python train.py --norm_place="pre" --tie_embeddings=false --init="normal" --init_std_o=0.0052 --batch_tokens=131072
MLP neurons of a small language model. Each row is named by its layer, matrix (gate and up: input weights) and neuron, and shows model dimensions 96-351. Each number is 500 + 50 x the weight over its row's rms, rounded and kept within 0 to 999. Numbers have three digits each. A neuron's up and down rows have the sign that makes its largest values positive.
After each neuron's rows, "fires after" lists the tokens most often just before its 100 highest values on Wikipedia text that the model never trained on.

L6.gate174:489448475543514484554415408486531494552496457491454433525481439421491519589489552494534520484476459427451567525429408503479483479533428524383517429393495547402614495500504615517515561518525519618501534478529541525553523491478523526477521539540515510448545444471511595428487494510523557483531455467486519539538438469489611524499412480561481523489458497454424489523414493465399421552434476399489461533547504510639507467588411453483457681485466506519496475560614448483473509468581462512592549457487528510445428539509458504514569502460547486504553500443522553517504453505565507546465446421496482449454521400494514511575552456486498501423558460422472467525480488605475554507468578495534453493483532418611551432503524473510501506522532482451480488520499415532589406492468494
L6.up174:460441541551532489503398369531481514499464506497564477426551670542467434439549554547444446530457462428469605599502442467492443547492515514515540459602543545445556505432566577563447511484555563616450544448467564463491563531431495455560549423478472492513492509497405527469453478597423618486481465462492494472531584517445584557550475527472565474482477509489561518466399545532565430560452537531516535490559443493473472554520435410469458506463471417589522576473543539449499477494458542404490509443492557545492552440438445463567586494515537458487412599455552457515394520551570469543515410447436484571559439515479527482500558456451518512482498474446502546560516496500540518503589473538531549522598458530553479461491430469588406623479553512460605529530522554522591497446499475
fires after: " K", "k", " l", "ak", " R", " B"

L5.gate367:457452502449462476478598499473549616475548566498531463525544432549443469524456532491426467487401577451611526502448572508538571471491527525585582536493575536409580485504584593413488474485446504445539466461390448485416479482440487560543408534590519505477430568540418474463436494567449469525370490510514537530416518497648439496567557534546458518520531471540503473441533538538432430534470431514507648516538437460540507551488513510550473396519525454414517473464494472513534448491490457472507491498473443481422524520547504549553559457578487544509551576536558540415409523410471474440432539530431524483527538504435405459563487521526588476474529514607467537452462467491429532412546373603507501521413514457493578514498480560458434486443520481467554534461523486418486516511460468
L5.up367:463595440425518560411449585543574579469397500545485518574521428548516512571525533445534430332440447519463523558488460486512492551456500492420503444529547449451517417491533570444498566484459476519525520615544414554555484467430538542509438574544475567456617457453496539404476533544554512643562462531549563515483438484539496409492510555531451588446516447421473571450566542495439552507551481525511551415481423515516472531567537568490490578466582509462508480591464454523477434474531488501488548497573528480520505585449453500470558396489530481519510480505441584530483509449544491595461481472549431509489480474607536533455447505471563553607561531468444466475491457417482511553469434478518530483516575550535488536556549458482488500400498522404473608458510426450558450539506506
fires after: "\n\n", ".", "\n", " \"", " ("

L2.gate409:473501483466454421578524505438485456513469495436497553508534507469566445601557545468517500535508426495449554485452626521545524529520525460573563432515490532468464520578599494424583535467487465471439630532473527466493488502496505485499486535541495502446445533484524414464469516557518588453438530542454492474358425519552514390512469550435480553611498472490531487462497602463558486475497364505457504493447526447523499586455508518504504447470504506575457577424579525514573489442508548418590457481444462577565600489532440503508504495595483500547482489452556548503433436530514491487440452527575454539449525427484474487500569519468473505512522516473446456510505537434464461519559456529471466580485533463428366519440544460512480507556434563422388581470584492592525516488486540
L2.up409:543432518469447578511466463413518476534381541541510477506489408526454437366492499535441519393408427502436574572429548518398540528556468555398500474517573664480497471514466531470422488511490488468483510538533586578489504493490500526496390462522444485513461550450536480472464563462511597488505535528507391482465474507540401534523373545537511587570472606428565474477494490508527488482560518557468554511505521471565533567529522595424447539509533464486564448487481497515490465574538494412482567643440540434534454457523493502429547408538497517466468438581519492481474456528464539516565335554477515526537470473391489451495508461529545481456489489516546475586471485412501463495566463505493531479539542494535457453485512538469494447549497458439537606490551432483439589437468421
fires after: "1", " ", "96", ".", "8"

L4.gate539:455394472530490549498500450567458537493473511432520559350477511529518490501548539449468550417461460487399466569671556462549532497448563436442503523493488497486476498486439588539481491521544469444498508442520464513467466498453446581515499412570452524452484493511494619508484510497532528390537393515469391507492432487504511440541515428525460526471539524538491480466471523432495415539619574469575491516577476536538507520402469426495601496459522557521386514448515501425477537566532380574430473432521475439523477438505470441549496489414636528452482427533449521503569321513469545603549472456576491553490464560563510586567549511535550443522436530480493349543552551472528604502471445531516503540457491580500587479496472453513560559486492443460555501508499500458453482461522547
L4.up539:589523487594515471471488571528446612574506519498521468537570504524443503436480406443484438582474471488618508502483476495513550451557535415524568451508469458485435459543504480520396437507539565573449535407546443465621488428539549523503430579484426548462494414476458562433452494653557470442508554572423470443529501481520447510473437551506446583405540571487414544544482492497482506449506467517494512466496501495450474570468506443453474455564428477523499481480578511485497466471457380547520446606534480472489511476592459474525589474552489402451490475458568550493547570562474511540578493527493465491460505486589452542619532578578518504557506435554506554553533482520511495430521556541509464599600521545503550522552518552499532485539478482445479527473486453428510521472536579
fires after: "il", "ron", " M", " C", "unn", "ree"

L6.gate547:481512580505472547511445480505549595466547494452521605528490471430475501467496533472600537482551487549445469438479489417502477553526478432491569581498546455544356417448571494497455528454546541577399524516624538435557455511523529569418491501494522572471490621463512402536538526566478516557491495555554534474535621519473467414557513556530450331471519480516458422529567530557428444537552520494563548521527478459576501447535565496525478497490442443522548558547487519561394571543545533608458501443524482532457466534456612586532497494463557485456553511464564563555485546510509419584487541477482493462517531402467456477520489492586473566493450515498443471425406463528543520529394496466486446616420549508455514481469592418497564435393474456447579468505511504483484533487433546
L6.up547:495414388571525506507517481485528481532552470585480528510507525512570484479508617503617436376477522526527482428491438352517519472483575453504499485513540562562507474491483432548500497483487408440386450494511555490527524488568468459449470493505446442445487452435453531462524461492499504521487487490495525430512516483471449469472529526497472438568574467492497530552494541425598468536631535403592554481460503479547439531557494492548562545484525557492538555437536502647514579568570563424519534502504523490421462460484500538542499349540461497512568525547548501461453409470521539477469480478455538528499511509430416521508446465556390477471577535483530575434443490472402477462526499542423461559441447538495517464519584509459446475465540495510510444500651447474588596485488501
fires after: "2", "1", "95", "96", "9"

L2.gate577:537501411522490438528483593644564483494467479501492594456498452479506439386452496478585492483580538508482519552446504511500498498416413402497560537475538498540517509545452529436505568425504438548491541547480443508474538398594519560585483496449520609508514462402473502568466536513502470539570522535492557625471481486522523459414468551486555474476502515472405465570472534464372407592515608500465502548510499577549547582540542561556449455534533494482490462523486504511540533669480555490503448508535480476483524460448475490488595526529567511427466545553528469498563456479520558516498480544462532546479562557497455523596585545528551533566397618468455461563486512421443564474500557474393490492471507470463362508521500520577501577439461577500440530470544524527442444483487443
L2.up577:488532437542412490426496496556504440424504466533497501450418469488510514454542496561494544533488480498501590551449568459440475411471394545419613587515527465537488548528507514458515596550570472512445550584556425566465476497500574531483487454459531565524534507534413437536530567516443445491584550553452545529496482502471496516429396464461529628475425553429495461487540408506496424583427501536477433527430555541432518541470546531447518549520564526522612499617515542495522475498470566498483436525446512511470520519509506475532624479532523492480513464509519545473467555453455566551474482533491559461495498439536480506424499424446611509492484510424392446499543539443494510478507536372547484438528479443403436486515539409573487513503453600531535552396511520542411549493520493
fires after: "2", "1", "9", "8", " c", "5"

L2.gate491:462400460454455511483491455482475519453447528498335535467490464463469470491490535453490511475612537649494527451472529532447449464465514457521520656504477532484455545513489518507544475427508493566442571474526562413474458497505499506522515460506504487398458548520585368558562528525468497511585425493487503455532598475590426522569492453502557509502516480593495436474608553499546499470507583508585463425553532527560535561534564557580469470493544494552602470488516586493538555448553503399440385594584433461449480546476504460447574503484530569367536469457487528439605569475500521509583551565424522497522470499422456565523506514599461559497452558573471455632511493512452527480497577524522471434541520500464536551471431542555550495478538571492500470615504452468508482475339540
L2.up491:445490501510469539528505513435441528409579398474578479479537439437479395489489578554509508580594530437479521560575494427522510453514516463583524532581491524527536485470478524524501438481430417459484624535648551500381483496460443556533511472544450504524529414488540493479452520558528393516449465542501502430515465469542491568506508554421470499498457458474572568449538519521559466459572515475529434601523500443502484522531617558508546437485498552547483519428548609496474424612513573469512528528535458489455533544467522477470450496499506451430491493511572555598490535501503451540552497521542527516504515534491464478439449544515529509517462597582504449548418610499482495447530509449442473540502464417397502443506546475523508506482438469431510504539449474436383558503539517
fires after: "2", "m", "1", " T"

L5.gate291:492519629460448473493507484464478438396494460439533486562508489541492435523554448562505544387555484477588454526495612528450477505540514427450488548451530499489513437428471494560475493517509475506423615516486528521531550593520471420497531452501426464597504406531588549519532433546480527483464491442513469507557407454569497474519513499589561533569501446410472406569498525548458511443556504505423523518505531550505484508437533570571478550556550443491519574519451393571465651461493457478512427477518536488470520473554493483474525579421523472432495547450430513467508374576453564514357569592472489484518485516482464515554577506458517522511465474484514476537459607468505425478566453467404436492597480467404469532523451524404554600488410489563578513572520553499521470533506512
L5.up291:472557470562614531505434494487507506486543475443530587420493606541551499426488487528436518544532498394503560418528475413515453552541412500504520555546465496470429530575457548598427487541559473502502499453548474478496533448502562508495544439445433432456521490492475423488438511455458479446458434501446506463501497561461450433524528546358523445558528490514481434485497479468489520468578510428598532494473461490440468433497576526491493523468451550431489413493446500509539441544439615476595522470469520482451411575420464540569547613515542374598487570484450444549537506550478518462563426494529563416527475458493470441600432475527431443554509496524553518534577440530491503503490507483429538419430533555451503572527471554446552440504429495530478445498576443617471457503543409
fires after: "it", "f", " cl", " f", " F", " sh"

L5.gate634:478575454503507503414543473527455544547447549557635538402465458458584539516528496451529507425539492478526538583470479592487498563567481529541516503483553403503475555477476554442590516507528511617509487615446424470512510458472480504500431470452434486505538511516559474475476496548458486492532504490532542567537460532487534521405454436529390582455512494438458598530578478504558407542563556440497537388499522479484547529467533501480491558478464501477568436461506420496492533591506547521469560448531540519484552470481500491481545579489523504467582585535539511574462523487479524486505631519502470504486541457374526495503641443505473521459504519542524400449470484492419551474555525527417521516495458474469503563480471466497471479447531543570461400512480415453497475468424497
L5.up634:490515525484410597413496468428514484549468486528531494418489547503487441581524471452527501463518424514455472613444477600492452468512389502442502418518525435556476572520478518426518563538485452653531497570429485562511463519426497616526498494520378492545454519427503541509521469513534501518526537502591562494507512473504534477480505510580468515379483627531469589532501456513499529561587500549485479442427455525628607543569578522491490552563459519414540471532528458484537461508509558444632560451479498533402465456519559484468498562510456493555531535463533548514430537500471513548523556541432425504534566514441481501465497489511539482526583478552487476473380485470386593404612461471392538472519491566512478629537502448499517485514496556481508511478565518506508611488509570
fires after: "-", " (", "\n\n", " \"", ".", "\n"

L4.gate651:404477392462532557568596462572502463495448480411530539424465514448591534477495490516522420645469530455509470451513463516487578536590514526512486480493526445538529509528535520410483433399441459493494522494507557607549479569505458523465492444498538457548511468471572475508525485513393456527600518475409451488547579482500530412498488563496477479467522601494587529535427511559549436569405543483466487488564558510581469590484466476556496580571434518553526435553485556418452523499537469482628521470492420581448537541465527512568366560470417640603520575589507498523482470495525527408526486520533502548489523466449500392488503414497491565382426526553498509476593489516441431505501442533574559513542492516553456456497521494601503543541472521465466485546526499565465450593439451
L4.up651:499491480532509472539500425459444485443540404502522517571524545526431542467455451469495409579486508499428515471511464501415513518504480562480470485458578474565573580505513532530481517511549516506453525531480571527512519501402472502595536574491416494445439471436449495551555554472361570531454446551542435468465449484519535498503523529538517515487461601611500390578513494466478437473530474491528427480489556456524601557462475471534473457586505547528442529503515466488658510535470450586475572451511530520576447463476539527477486499428482541428440551419409483491435388529576526496520428475506472516548428558520468577499527444552427480489498476515515540605492562569457563477565448430500495471611640484573565438529470507544401539520537447528529516437403511569467422385442472
fires after: " R", " M", " G", " K", " N"

L4.gate24:452478456479521557686446534394510535434448560523509433532469443432511530536523478480470556450448543421456467535528499561489522491579508388553517509459514565510562547473553536372490373436567523535507470488515520482469497491527480419586527489524500595584453484487561553510519437526425397508462521548566529481561493511548527502414484515568455553481529462596505467460484465507485519403473531423509466535483510382471463532491522539509479516570554557380485485561496450594576479535639401522487521517417504477487501450464475486540578605501476491528406535527556452499453526529557601462560481511485390470562493527534503473598477385489537480466527503443474529546460413505481528580489463450384565493582520491554460495478497571494501535580410403485460446518536489448632531555486631
L4.up24:476495507553492495586440539467555472511527474496553452574459505627515581593447508439487452486518511442528409486467453431532573491513515475595500521469486480510528562548576448535510489479567601584495460458472559494487562536487483518478543563548519622541529510481505488494492477520492530546430593561499607486551433495551503466531474481515596450527443480610522538485489489473422506479521519469465427499538496454450406474481501553512552501496440469523491484600496534564551497433446532546460538483457475515472476495479455561610463570496533449519429464473538502455537444488511581438605508444521523482460540456646490527610474446433428471479520507517469540376418564484463530504441605441332516458542450456553442486505462490454547486446485411516536436440631460465552397552520463
fires after: " f", " H", " F", " p", " h", "re"

L5.gate422:462534554450480543579569479477462556467493419518606544531530573510525515558507524533503420523401511469439484470506517545452450488496499541419564521501487478405521516454428450529556504481428525389496493563504460446408447531515526529502374489585505435493474460508520499512444457473484573507426546591476523532522526593540423405442469536462436604528603477506557458578508470527394465405402441531576477523576570521572544514453549459463515449485556529399498447466551478459436540519592481441546510554472425512550529555388469506513561514479505563539456449585510571505481518464545471515464474602473521509491484507413439565426595532585514473534485556561557534425512465522585524551524409432563480395515462564520490492508505486420491528505489426571421559560433506459515458502529468
L5.up422:454520523451490479520563507474507555465469402490515467464502513537576450508472586557493562427504492540522530496425473504454519450498573500411581563478622450465517478528454539479498494502503449428519500471457429584455518538536489476462483493534580573439387622612516525476530475384566517505462492654472491585474458534563554441553497516480484431533529504489622561526506513465449475430432483503482487546492466485518529492527452580511543467516511612492584424464375408476453484497521479460542585476495448495529509433536466441438508521439501466576549530444503509511560547461606482442497530523604550467601467482416475492491497523549490486507551442498425472477492515536483460519518388562462518376514475452551508538543433482533506547466511481521432503553484372501587494459512430
fires after: ".", "\n\n", "\n", " (", " \""